config.yaml
num_hidden_layers: 14
hidden_size: 320
num_attention_heads: 10
num_key_value_heads: 10
head_dim: 32
intermediate_size: 1280
vocab_size: 8192
hidden_act: "gelu"
norm: "rmsnorm"
norm_place: "pre"
norm_eps: 1e-05
positions: "alibi"
qk_norm: false
attn_scale: 0.177
bias: "all"
tie_word_embeddings: true
parallel_block: false
init: "normal"
init_std_qkv: 0.0395
init_std_o: 0.0
init_std_up: 0.0395
init_std_down: 0.0
optimizer: "adam_variant"
learning_rate: 0.00142
beta1: 0.9
weight_decay: 0.16
lr_head: 0.00549
max_grad_norm: 2.0
warmup_steps: 266
schedule: "wsd"
decay_fraction: 0.869
decay_shape: "linear"
final_lr_fraction: 0.0
batch_tokens: 65536
max_seq_len: 2048
doc_mask: true
train_tokens: 528900000
max_steps: 8071
dataset: "wikipedia_en"
MLP neurons of a small language model. Each row is named by its layer, matrix (up: input weights) and neuron, and shows model dimensions 48-143. Each number is 128 + 24 x the weight over its row's rms, rounded and kept within 0 to 255.
Before each neuron's rows, "fires after" lists the tokens most often just before its 100 highest values on Wikipedia text that the model never trained on.

fires after: "|", "-"
L3.up203 [156 115 148 153 131 158 144 138 129  73  77 114 106 116 130 126  82 155 160 192 137 176  71 119 102 175 147 139 137 115 140 169 100  74 179 120 129 138 125 108 131 105 131 170 119 139 148  99 118 105 161 107 129 123 106 144 117 187  92 122 113 137 136  95 152 124 101 119 144 156 140 109 147 157 124 134 120  98 144 122 142 142  62 114 145 135 104  77  98 138 130 129 151 119 145 114]

fires after: " the", " |", "=", "ti"
L6.up276 [139 151 124  98 132 110 190 140 157 136 136 149 114 135 140 114  83 133 105 117 168  97 159 107  99 142 116 187 145  92 101  74 176 100 139 118  92 132 111 134 147 132 150 168 115 136 134 126  99 138 103 104 149 122 116 131 167 132 145 151 132 123  48 136 111  86 125  93 120 148 139 129 162 181  86 124 149 162  98 157 125  90 141 134  97 127 154 130 186 131 117 151 133 129 139 105]

fires after: ",", "\n", " (", " is", ")"
L3.up1133 [ 79 151 152 139  86 140 158 127 141 106  86 150 159 157 125 137 133 136 123 103 129 144 123 129 132  90 163  95 159 165 153 121 152 111 114 103 158 124 117 111 118 188 129 148 159 131 139 161 158 149 114 127 140  94 166 121 162 183 119 139 150 114  83 151 169 104 139 172  91 147 112 110 163 153 121  94 100 127 137 125 131 106 122 143 108 117 106 117 119 160 121 129 106 103 165 167]

fires after: "|", "-"
L6.up580 [ 99  91 169 132 137 141 126 122 126 120 100 149 118 113 130 117 126 120 162 134 108 129 142 111 149 132 114 109 113 154 133 115 134 134  89 123 119 101 147  87 128 148 149 148 193 130 128  80 151 114 104  97 146  76 116 118 101 115 186 169 164 137 129 141 129 108  77 129 123 144 103  79 134 158  88 121 101 130 145 171  73  99 118 103 164 116 137 115  92 177 117 107 139 141 133 162]

fires after: ",", "=", "\n\n", ".", ")", "\""
L3.up224 [119 135 168 113 145 170 152 133 130 152 126 129 113 137  94 141 138 111 150 146 110 123 158 149 114 172 127 121  87 102 118 122 163 135  77 122 132  95 135 106 133 153 133 117 158 125 139 122  93 135 115 141 174 106 129  94 133 125 183  84 125 136 104  96 136 102 120 120  89 152 100 138 134 110 118 114  95 107 112 134 136 138 154 109  95 151 127 106 101 117 151 102  92 111 159 167]

fires after: " |", "|", " Pos"
L9.up127 [132 141 102 107 145 129 127 103 121  78 133 117  93 139 101 115 175 124 127 161 156  91 143 122 123 121 166 127 152 116 111 100 145 125 151 136 147  85 145 110 128 122 113 163 124 144 154 101 141 134 139  94 121 136 107 149 210 167 144 130 122 139 144 136 109 104  91 133 117 118 185 125 139 145  51 144 121 176 101 128  93 137  83 132  82 116 128 114 100 149 119 108 121 125 133 167]

fires after: " the", " to", " as", " in"
L6.up824 [147 177 132 115 123 108 151 154 153 136  89 139 136 108 145 130 108 140 163 148 118 106 130 138 111 118 111 164 130 109 133 113 155 139 163 146 154 106 104 140 148 122 126 137  90 143  90 106 133 146  80 121 113  99 153 127 118 122 117  54  85 114 116 131 158  81 129  86  72 123 133 131 148 176 107 130 103 133 105 148 124 149 134 122  87 122 140 142 145 107 108 133 123 171 121 109]

fires after: ",", " \"", " (", "-", "|", " "
L2.up1078 [127 146 167 171 104 130 169 132 119 137 118 134 101 129 137 165 134 119 140 118 127 114 136 111 124 181 144 106 118 107 124 126 140 114 132 104 182 126  99 170 125 113 105 130 102 141 143  93  86 121 137 146 110 117 142 143 140 122 143  90 110 135 115 127 115 128 113 178 131 153 154 133 127 157 128 134  94 170 142 131 109 157  86 161  88  80  86 116 129 111 114 136 130 139 167 163]

fires after: "-", "–", " In", " in"
L6.up309 [132 140 162 134 142 130 162 119 148 130 114 189 153  85 127 151 124 132 134  90 145 171 135 121 119 112 116 161 141  69 118 163 147 140 103 110 176 108  94 125 124 140 133 142 127 136 158 150 138 139 110 107 149 107 155 105 122 142 131 146 110 148 124 179 146 173 110 125 148 121 121 117 154 133 164 158 140 178 168 127 127  98  89 140 188 163 104 121  81 130 127 150 107 108 164  89]

fires after: " the", "\n", " in", " his", " and"
L9.up257 [129 105 133 177 150 136 150 131 126 135 104 147 151  96 128 153 141  83 175 117 114 112 136 124  98 103  98 131 148  91  95 157 139  84 116  99 164 105 114 128 127 125 166 110  81 133 136 167 168 129 116 118 146 111 158 142 131 139 152 151  63 143 123 137 118  83 121 114 109 112 127  73 161 120 141 137 155 136 125 153 114 121 137 154 139 158 133  89 116 134 114 154 126 140 113 133]

fires after: " (", "–", "\n\n", "-", "\n"
L2.up513 [100 153 149 103 122 159 161 131 132 100 126 140 116 105 112 136 102 183 114 115  97 119 179 138 127 137 145 143 131 162 119 120 135  67 135 102 124 153 166 118 118  99 145 146 156 128 112 136 137 134 142 118 160 126 132  69 130 141 139 111 112 144 108 129 126 108 100 128 102 136 103 125 202 145 113  91 115 131 122 144 150 120 107 147 132  92 131 115  80 168 114 119  98  97 163 131]

fires after: " (", "\n", "\n\n", " born", " \"", "-"
L2.up448 [120 115 103 119 126 122 134 146 148 156  89 159 102 131 143 181 108 160 119 114 116 103 160 132 133 155 147 149  58 143 128 125 171 101 113  99 102  81 157 145 141 130 132 134 139 148  80  79 142  95 129 139 127  54 120 127 130 151 130 151 136 125 131 134 138 120  96  84  93 144 127 111 130 136 127 146 102 132 114 128 124  95 119 100 137 129 151 110  61 127 120 107 120  89 132 114]

fires after: " the", " and", " (", " a", "-"
L9.up960 [136 161 100 147 125 158 156 151 138 145 105 132 135 139  92 133 120 153 145 143 150 124 143 113  93 132 127 177  98  98 122 144 137 126 157  68 169 143 131 118 125  93 124 165  93 127 154 175 193 180 107 132 110 157 162 126 107  66 141  89 118 133 105 129 128  83 111 103 134 142 125 104 187 142 115 109  83 123 126 125 175 117 137 157 119 117 126 141 149 121 108 160 156  64 136 150]

fires after: "t", " Jr", " p", " c", "m", "p"
L6.up119 [ 87 111 119 149 124 124 113 123 133 134 159 118 115 106 146 173 173 140 144 132 143 138 102 198 133  87 165 174  97 160 131  98 138 102  85 128 121 101 108 111 134 133 146 133 126 148 122 132  91 129 115 123 107 102 132 129 168 122 129 106 135 107  95 114 155 139  90 134 122 149 140 124 139 118 130  92 101 145 153 134 108 164 101 140 141 167  77 135  75 111 124  90 114 114 123 116]

fires after: " the", " its", " a"
L9.up264 [151  92  83 116 161 150 135 122 111 123 132 145  94 113 154 148 134 131 176 166 141 160 139 127 102 106 126 148 115 186 145 132 163 119 104 126 152 124  82 156 113 100 166 147 103 143 162  86 166 139 126 122 141 120 123 140 129 139 126  86 138 116 118  90 125 107 122  97 127 133 158 132 145 144 104  94  83 152 101 123 146 120  91 153 106 142 123  99 101 122 112 150 126 120 152 132]

fires after: " |", "\n\n", " (", " 3", " 2", " \""
L2.up145 [115 148 106 169  87 143 113 139 163 150 145 146 100 120  84 106 112 115 142 118 105 114 112 137 141 141 180 138 149 120 155 131 162  98  70 133 135  97 120 100 130 116 103 157  95 142 153 126 122 105 107 164 155  85 103 113 162 112 161 142 147 111 129 190 141 119  90  98 104 121 128 109 133 166 100 122 115 166  95 148  74 144 134 148 122 146 113 136 129 170 137 117 140 105 116 118]

fires after: " the", " The", " |", "The", " a"
L6.up120 [128  96 126  81 143 145 146  90 143 124 131 150  85 110 114 106 127 134 144 149  98 144 188 158 109 109  98 161  91  90 119 123 108 129 146 114 120  54  99 150 165 114 137 167 132 131 114 165 120 151 137  89 135  94  89 131 157 101 138  99 133 124 116 137 139  93 115 129 112 140 111 113 125  96 143 112 135 178  97 126 131 146 129 111 139 149  94 146 157  89  98 136 129 178 111 116]

fires after: "\n\n", " (", "  ", "=", " \"", "|"
L2.up1114 [135 148 135 116 109 104 149 133 147 128 109 151  93 110  82 140 127  93 158 130  80 135 152 134 142  96 128 151 136 153 148 140 153 134  76 148 136  86 137  87  96 110 163 158 135 156  79 108 145 127 106 100 156 129 188 149 111 160 131 133 132 161 134 140 121 135 108 128 104 125 108  96 103 128  93 120 121 177 127 181 116 125 123 139  94 125 125 137 134 110 132 104 128 136 191 184]

fires after: "'", " is", "’", ","
L2.up660 [148  90  96 109 131 156 153 104 147 125 130 159 126 133  91 123 161 160 130 113 121 137  84 110 119 133 192 106 128 156 136 135 136 131  95 105 146 124 121 104 122 125 115 148  97 140 135 175 158 129  61 113 126 114 136 146 155 154 159 125 120 133 149 144 164 149 101 165 126 138 106  99 122 136 132 153 107 189 135 176 130 136  98 162 128  88  97 110 113 168 113 122  89 155 155 138]

fires after: " (", ","
L11.up559 [128 170  98  83 100 127 139  74 123 131 133  89 115 126 130 116  69  98 114 111 121 159 122 124  98 132 139 116 114 127 155 143 170 110  72 141 144 125 135 113 120 128 173 133 118 161 138 116 166 133 130 162 155  70 150 114 107 111 136 112 149 139 136 145 139 108  89 158  94 147 108 104 103 147 146 109  90 143 123 157 149 139 150 133 105 136 156 100 139 142  89 125 143 100 109 121]

fires after: " |", "\n", " the", " 3"
L3.up334 [159 148 139 108 144 126 140 123 121 135  61 133  97  70  84 151  96 134 126 127 127 113 142 143 134 193 154 157 127  92  92 156 167  94 130  93 127  73 116 147 114 115 117 142 130 145 112 128 110 125  82  99 104  87 147 121 122 118 130 147 176 142 122 127 173 109 126 128 102 130 147 143 149 126 102 108 153 172 103 113 131 135 109  96  77 114 112 112 135  80 139 139 108 132 142 151]

fires after: " |", " (", " .", " \"", "As"
L2.up1152 [131  99  98  97 110  87 145 126 139 148 129 110 105 135 103 110  96 119 158 112 117 132 110 153 128 124 148 125 189 140 133 155 154 119 125 129 121 122  93  98 146 140 113 145  72 138  83  82 111 130  90 174 117  74 129 130 162 134 122  97 101 165 101 129 139 134 121 129 118 157 182 136 149 157 178 114 144 151 123 149 137 122 109 136 137 126  81 121 116 124 116 125 122 146 140 110]

fires after: " the", " The", "The"
L9.up746 [115 103 138 118 165 157 157 125 118 131 124 111 136 122  75 147 138  63 133 156 145 101 120 118  90 106 166  92 110 130 124 128 136 113 104  63 133  93 127 134 131 148 135 123  98 127 139 104 157 154 105 148 126 120 102  94 129 130 108 136 150 112 128 167 163  64 103 133 191 104 152  79 154 150 121 124 100 125  98 180 123  87 156 140 127 167 134 120 149  94 128 150 105 118 150 176]

fires after: ".", ",", "\n\n", "=", " \"", " that"
L10.up316 [ 84 117 117 132 102 149 128 135 144 134 118 154 126 172 120 121 118 131 176  82  89 112 124 146 122 131 123 139 125 100 142 132 136 111 102  95 138 163 158  99 159 109 111 122 122 135 134 103 138 153 115  97 153 115 140 112 131 109 117 152 145 131 100 119 134  83  99 138 117 139 122 117 149 167  97 112 129 129 107  98 124 147 129 132  92 152 114 174 176 127 115 114 128 137 130 138]

fires after: "-", " (", " "
L2.up37 [136 156 128 109  92 156 148 137 157 110 135 149 105  78  93  95 116 147 175 122  95 126 185 128 134 157 156 115 113  97 107 135 157 127 143 105 158 104 121 115 106 157 131 151 142 130 101 127 134 106 100 155 143 102 169 137 134 105 128 146 167 123 115 172 140 111 114  73 133 139 108  92 139 104 131 116 122 127 140 175 136  99 121  92 134  93 124 142  96 132 151 117 108 138 159 135]

fires after: ".", "-", " |"
L3.up1121 [111 119 113 128 150 118 135 165 116  89 156 162 127 147 111 149 106 105 160 105 116 119 127 118 101 148 128 142 183  72 137  94 154  90 124  90 148 126 145 109 131 120  94 143  87 131 162 151 129 138 111 112 162  98 136 111 126 131 133 104 142 123 125 149 131  94 115 147  96 177 143 115 121 141 153 144 133 125 109 133 141 113 110 135  74 144 104 110 142 154 149 115 121 123 115 170]

fires after: "-", " (", " \"", " |"
L2.up380 [116 162 131 144 113 118 172 115 101 127 104 147 121 149 133 139 101  99 127 153 109 147 131 111 134 101 106 141 124 142 123  93 149  83 112 132 146 112 133 144  96 101 133 166 114 140 147 113 103 161 156 119 162 109 126 162 108 135 144 131 113 142 141 168 138 114 127 151  99 158 124  73 135 171 106 138 112 135 103 141 108 144  60 124 142 131  97 156 179 114 131 101 153 113 160 121]

fires after: "-", " (", " \"", ","
L3.up662 [116 120 157 101 168 104 169 111 102 128 126 151 125 165  78 140  88 183 169 158  75 132 115 117 137 122  91 131 129 106 117 107 125 129 129  95 128  92 112 122 123 123 116 139 146 136 127 113 128 121  88 149 127  91 119 118 135 133 124  98 167 144  91 178 166 118 123  92  96 148 142  95 147 162 100 113 121  99 130 130  98 115 102 122 136 124 135 107 108 121 143 115 130 135 161 122]

fires after: " |", " (", "-", "|", "\""
L10.up1164 [109 136 124 104 144 106 171 118 140 100 103 117 116 126 142 112 158 152 100 135  94  99  77 100 108 148 183  97 101  97  94 120 166 112 151 126 142 112 107  99 123 138 119 160 166 160 159  98 157 140 132 108 123 119 116 115 184 122 176 106 166 121 118 128 104  94  83 137  75 134 149 127 122 141  78 161 141 157 104 158 165 117 135 123 118 138 124 129 126 130 126  88 124 122 149 159]

fires after: " a", "-", "–"
L10.up759 [140 111  72 154 147 144 114 130 153 123 138 171 159  83 171 147 110 106 133 146 156 130 116 157 115  61 136 146 112  94 118 156 151 117 161  82 153 128 126  86 134 120 173 129  90 144 171 121 146 167 121  85 153 108 141 102 113 174 151 121  94 122  91 134 128 117 135 104 124 135 117  74 139 118 143  65 156 102 136 110 123 106 103 158 125 102 118  90 107  89 122  51 128 117 140 168]

fires after: "-", " Goals", " Pld", " Score", " Team", " W"
L2.up186 [136 123 147 115 142 146 171  87 143  96  90 119 137 102 128 144 108 110 125 164 118 161  84 180 118 162 147 135 132 120 117 143 110  90 143 194 118 108  99 148 126 132 141 146 140 154 144 150 125 129  99 136 163 124 149 125 118 139 140 140 148 156 127 116 109 122 129 142 101 162 124 133 132 107 120 138 140 108 162 164 147 138  93 122 151  86 112 112 118 116 145  78 149 129 158 124]

fires after: " (", " U", "-", " Party", " ", " L"
L3.up684 [130 152 142 171 143 150  97 100 173 130  67 121 143 113 145 167  98 138 152 120 107 112 134 148 110 112 126 151 138 143 129 141 162 107 111 100 138 110 134 134 156 147 159 123 109 146 130 116 148 149  95  96 139 103 166 140 137 138 102 114 124 142 156 145 185 102  96 141  90 131 159 132 133 122 111 115 106 146 127 133 140 142 103  84 119 111 104 136  90 127 139  95 106 121 153 135]

fires after: " (", " \"", "\n", "-", "\n\n", " 1"
L2.up394 [ 93 133 119 125 170 154 181 129 100 132  97 142 121  93 106 134 126 123 152 115 150  78 127 135 137 188 115 126 159 188 103  97 161  97  98 131 126  98 104  97 106 114 124 134 142 150 135 111 117 134 117 141 137  81 154 110  96 139 143 123 147 139 104 146 147 110  92 144 122 144 144  94 163 138 116 115 111 147 104 158  91 166 122  93 161 122 129 124 135 140 135 146 146 155 148 111]

fires after: " U", " in", " fa", " the", "sh"
L6.up800 [119 118 128 192 141  96 109 118 101 190 146 140 124 124 123 180 116 107 166 123 142  93 174 167 107  91 138 100 134 119 129 166 115 111 128 119 145 130 125  89 128 119 108 141 100 132 138 125 139 147 153 111 130 122 132 134 119  95 125 102 122 109 129 108  93  90 133 154 134 144 116 127 128 188 154 119 120 140 131 161 142 111  97 151  70 148 111 127 102 155 115 118 142 124 117 122]

fires after: ",", " to", " the", " in", " for"
L6.up1125 [136 131 153 111 144 137 128 110 126 134 161 123 114  97 136 125 115 112 187 156 155 104 138 143 143 101 136 141 108 136 152  75 155 153 166 160 107 123  90 130 107  99 135  86  90 126  74 144 116 147 108 137 143 150 128 142 145 107 117  87 146 131 112 147 127  92 159 140 122 127  78 107 141 162 108  72 103 113 133 102 136 163 149 168 157 113 133 132 123 128 119  98 104 119 115 160]

fires after: " |", " 4", "|", " 1", " 3"
L2.up32 [139 172 114 103 135 159 144 123 145  81 121 119 129 112 105 108 110 139 148 107 113 108 165 135 105 144 142 128 124  97  99 156 154 154 101 116 132  70 120 132  83 138 153 111 157 143 115 111 175 127 112 146 125 120 124 131 167 116 119 181 136 157  60 132 158  70 140 124 124 109 122  91 150  93 109 122 122 148 114 149 115 125 130 160 125 137 138 105 136 129 122 103 107 165 145 127]

fires after: " 0", " (", " \"", "\n\n", "=", " |"
L3.up1020 [130 157 127 113 132 133 161 111 114 125 103  94 144 109 172 125 136 129 149 143 104 135 129 149 112 154 147  94 157 142 144 125 181  99 128 108 142 121 144 182 123 169 123 108 127 150 122 127 123 137  92 125 121 117 129 110 156 131 140 142 136 126  97 115 116 112  94 134  68 131 123 150 138 130 126 142 134 166 163 152 143 135 129  96 104 133 135 121 136 157 155 100 139 163 153  97]

fires after: ".", " (", " \"", "/", "'", "{"
L2.up1039 [151 138 147 100  93 193 174  93 109 116 116 128 111 124 130 169  99 118 138 136 106 105 131 118 134 133 162 155 108 108 119 135 132 106  91 119 105 102 117 123 137 114  99 172 157 118 133 139 134 177 155 172 162  98 134 139 106 118 138 100 143 161  93 135 165 114 114  89 127 171 157  73 152 124 149 118 117 147 131 146 140 123 138 146 137 114  97 102 139 120 142 129 123 112 138 128]

fires after: " |", " (", "  ", "|", "ati"
L9.up172 [123 132 141  93 117 120 190 109 138  88 113 176 141 168  93 146 132 152 180  90 128 124 107 110  85 128 188 115 127 116 112 121 135 103 106 136 144 152  96 127 115 142 142 146 103 147 139 156 128 124 105 133 153 102 129 146 153 141 159 126 119 126 139 171 147 102 123 109 122 196 144 134 139 186 133 173 157 167 123 158 104 137  98 163 132 160 116 125 118 118 125 157 137 141 137 148]

fires after: "\n", ".", "\n\n", ",", "\""
L9.up955 [125  76 145 141 121 152 161 117 120 158 144 151 124  71  92 141  86 148 128 134 151 128 135 119 128 115  91 129 138  75  96 121 166 153 109 116 173 140 140 131 149 138 107 113 109 136 137 133 102 129 119  85 117  99 149 127 168 126 146  93 160 179 117 164 105 147  84 188 119 168 109 109 141 112 149 116 111 130 145  97 148 115 110 130 123 117 144 130 130 174 127 115 160 124 153 148]

fires after: " on", " of", " at", " for", " to"
L9.up333 [109 137 111 145 104 166 177 122 123 125 134 169 101 106 111 134 149 127 125 111 147 110 140 166 131  83 115  73 105 101 151 103 178 105  70 146 147 139 106 140  87 131 154 153 110 124 107 128  99 157 133 131 119 115 145 125 100 129 127  87 171 129  81 140 109 148 130 108 177 129 131  98 136 122  97 100  93 159  98 123 142 133 166 172 127 155 124 126 140 106 127  86 109 136 145 143]

fires after: ".", "\n\n", "\n", " (", "-", ","
L3.up362 [113  68  84 135 182 132 117 101 168 137  49 117 130 101 110 131 113 117 133 165 100 144 105  90 116 161 147 125 126  84 146 129 134  95 102 164 128 149 122 148 129 113 141 145 127 159  96 130 161 125 146 202 130 156 120 133  88  97 124 116 147 147 134 133 134  69  99 110 107 159 125  84 144 179 137 157  98 113 140 155 171 103 118 122 143 129 113 160 145 134 111 120 118 143 148 154]

fires after: "-", " al", " t", " c", "t", " el"
L6.up719 [116 120 115 164 127 124 112 149 152 114 131 175  92 121 141 164 118 159 191  82 163 167 105 127 101 117 116 163 120 140 133 136 127  63 127 114 105 120 119 141 122  91 137 179 135 138 120 153 129 127 129 101 126  87 178 136 114 118  95  77 100 123 109 149 126 110 120 140 138 150 133  93 156 160 117  89  67 132 162 137 131 137  73 113 123 134  97  82  87 129 106 106 174 131 159  94]

fires after: " as", " a", "a"
L6.up41 [129 133 130 146 160 113 104 124 113 107 188 157 109 145 136 149 138  85 145 113 150 136 115 149 133  98 122 192 153 104 164 126 144 134 149  88 174 105 115 151 105 160 141 163 119 116 158 103 145 170 101 117 116  90 144 119 127 131  81  84 113 139 101 141 133 113 137 119 158 135 168 106 159 116 104 145 114 130 107  94 118 104 119 109 146 121 107 105 121 111 109 124 103  89 130 136]

fires after: " of", " for", " in"
L9.up612 [153 100 148  76 156 170 125 101 162 135 108 130 129 147 109 136 132  98 125 101 130 109  99 166 155 105 107 157 115 142 125 115 139  88 122 146 147 107 102 121  89  77 145 132 156 128 108  98  82 152  91 138 117 124 167 126  93 157 114 132 135 140 115 159 128 103 124 122  81 120 154 104 144 161  95  54 150 176 106 125 138 115 135 137 113 107 131  88  87 135 102 102 103 136 142 140]

fires after: " |", " a", "-", " -", " –", ":"
L9.up865 [130 140  69 125 130 106 121 120 183 149  94 130 126 134 109 131  94  91 144  96 106 133 173 111 138 121 120 124 131 134 116 117 138 127 101 104 105 128 123 101 156 115 129 176  99 132 126  83 107 131 103 142  89 126 144 137 108 113 133 145 121 146 117 120 102  85  87 140 116 112 134 107 119 129 130 121 140 137  69 133 146 117 124 113 140 128  92 102 129 112  95 122 109 166 186 145]

fires after: " (", "–", ".", "\n\n", "-", " Preceded"
L2.up1149 [147 128 138 148 147 135 117 164 135 138  84 164  66  94 132 159 127  84 134 115 145 102 168 135 133 110 107 147 139 138 129 175 125 116 157 116 174 147 131 106 127 117  98 109  71 146 143 183 116  88 116 109 147  85 164 118 131 192 102 148 128  98 127 120 120 160  99 134  88 152 163  97 110 106 157 126 136 122 169 172 177  78 109 106 138 160 144 112 105 120 105 110 125 126 166 169]

fires after: " the", " a", "-", " The", "s"
L11.up207 [169  88 107 125  97 147 111  86 142 142  95 136 136  91 188 151 131  91 169 130 131 134 155 145 121  78 141 149  81 171 145 109 157 150 157 111 156 122 143 132 153 107 164  94 102 126  95 131 102 132 120 146 123 132 133  79 127 108 130 124 114 130 133 107  85 101 107 122 103 111 185  83 161 179 109 121 118 154 110 114 157 117 118 100 112 132 132 111 102 122 100 139 112 124 175 140]

fires after: " New", " F", " Th"
L2.up118 [ 90 146  91 182 144 143 115 112 108  52 115 115 145  69 175 152 109  83 127 106 110 108 113 146 104 143 101 129 130 131 117 103 120 100 166 116 158 136 133 119 101 127 126 148 132 136 131 139 110 137 139  73 117 137 136 159  78 166 158 141 110 108 173 179 101 154 127 124 153 124  89 114 138 162 152 119  98 140 178 120 132 150 100  87 113 123 122 120 199 111 115 128 114 127 155  88]

fires after: " the", " United", "  ", "S", " US", " of"
L3.up313 [144 143 105 105 130 170 104 171 116 125 147 155 155 140 110 143 123  89 129  89 125  91 121 126 106  82 114  66 112 130 133 146 139  93 143 129 142 141 106 127  98 140 195 122 119 114 127 140 130 147 108 134 140 166 130 176 123 139 157 127 147  99 147 126 102 119 114 116 127 148 149 139 156 145 114 176 125 146 117 102 111 129 160  89 153 121 141 123 161 119 133 108  90 145 164 110]

fires after: ",", ")", "ia", "."
L2.up418 [154 127 165 121 116 136 174  86 147 119 159 182 104 130 129 108 116 147 140 119 112 108 161 125 116 132 118 120 103 125 152 155 154 151 115 147 160 162 109 121 116 133 118 109 176 114 137 151 127 149 111 133 155 121 123 135 180 127 138  89 148 129 164 142  94 148 114 152 134 148 126 124 129 110 118 151 112  81 141 156 153 110  95 132  90 142 101 124 118 137 135 105 163 156 158 125]

fires after: " F", " W", "B", " McL", "F", " V"
L3.up704 [118 120  82 151 103 166 118  92 136 111 134 144  84  85 118 122 114  54 143 121 116 135 138 115 103 135 135 126  82  97 105 162 139  98  92 123 149 107 126  95 135 118 139 177 106 150 181 100  81 108  98 107 121 101 134 153 138 129 131 146 106 123 102 120  69 112 105 149 181 114 125 133 121 157  87  90 129 147 103 182 147 127 137 202  99 153 127 105 158 151 119 122 117 103 136 125]

fires after: "=", "\n\n", " (", "–", "\n"
L6.up470 [134 125 114 157 137 129  91 162 142 108  73 127  87 126 127  67 108 101 115 172 113 127 150 150 107  76 146 109 112  72 127 130 132  80  70  90 136 131 113 102 121 104 129 154 156 167 135  74 138 140 129 147 137 105  97 131 148  78 152 114 147 148 102 102 120  81  96 135  76 135 130 104 130 170  95 137  98 109  88 122 148 129 130 111 134 123 137 101 115 140 112 109 117 139 133 141]

fires after: "\n\n", "=", "-", " (", " \"", "\n"
L2.up387 [142 126 131 120 142 134 135 198 161 174 142 153  90 123  89 137 138  95 155 158 113 130 139 153 122 158 130 121 118 176 131  97 130 124  71 117  97 118 119 113 108 157 142 119  92 150 149  94 117  95  87 119 139  90 135 133 208 143 144 144  77 169 109 136 131  88 112 153  66 127 106 157 124 151 103 144 123 158  98 156 154  95  93 102 111 143 126 119 139 126 123 123 137 181 114 125]

fires after: ",", ")", " is"
L3.up416 [118 173 158 136 148 197 176 103 124 144 135 161 149 143 144 122 135 153  84 149 131 129 136 127 129 116 127 107  81 122 143 145 136 123 141 128 157 145 119 113  87 136 122 134 157 129 127 117 165 167  87  96 176 158 122 163 150 133 125 121 135 113 129 137 135 140  96 164  67 139 130 123 159 143 106 155 104 126 112 118 156 131 134 169 145 110 144 123 116 107 147  99 123 193 155 153]

fires after: "-", " (", " \"", " trans", " pro", " app"
L2.up434 [142 123 181 138 109 127 122 125 123 159 143 158 110 160 144 142 107 127 151 149 133 132 147 137 109 156 100 142 121 136  91 104 124 112 145 134 156 118  90 126 138 142 114 159  66 139 100 102 154 161 113 116 146 100 151 142 145 172 103 107  76 175 110 131 160  91 169 125  93 138 140 106 171 153 138 128 154 164 144 134 118  84 121 125 136 177 102 127  99  95  90 105 109 126 166  50]

fires after: " |", "\n\n", "\n", ".", ":"
L3.up413 [113 183 148 151 170 139 156 130 123 143  90 115 125 118 155 119 110 102 137 137 128 101 164 123 139 125 146 179 113  77 124 133 164 104  87 126 153 113 135 116 126 125 136 131 164 146 123 115 123 127 108 108 149 110 116 130 126  93 151 111 186 143 102  99 109  97 115  99 139 137 149  99 131 124  96 169 113 132  80 132 149 108 149 123  87 111 131 110 132 105 137 110 120 161 142  98]

fires after: ",", ".", "s", "\n\n", " similar"
L3.up854 [122 136 170 119  87 172 131 114  91 121 128 170 143 125 118 137 105 147 108 110 158 133 167 109 122 161  97 116 106  93 135 129  97 141 105 108 143 157 145 116 104 128 133 156 160 128 156 180 147 151  84 125 131  99 123 121 147 158 147  89 158 139 123 141 129 130 104 118 135 164 139  68 137 125 140 150 103 115 130 149 171 100 122 111 104 116 140 151 114 119 113 121 111  81 138 115]

fires after: " the", " of", " York", " some", " The", " which"
L6.up464 [112 114  62 126 133 166 176 132 115  95 142 156 149 115 139 120 130  92 116  93 115 149 108  97 113 134 138  97 113 101 172 176 142 110 120  90 175 117  92 118 129 122 149 143 141 130 134 119 147 151 139 138 149 146 138 142 136  95 139 144 155 133 144 109 124  96 102 104 134 148 120  98 165 141  60 122  99 118 133 119  65 111 122 143 144 131 147 108 162 125 124 154  89 106 162 172]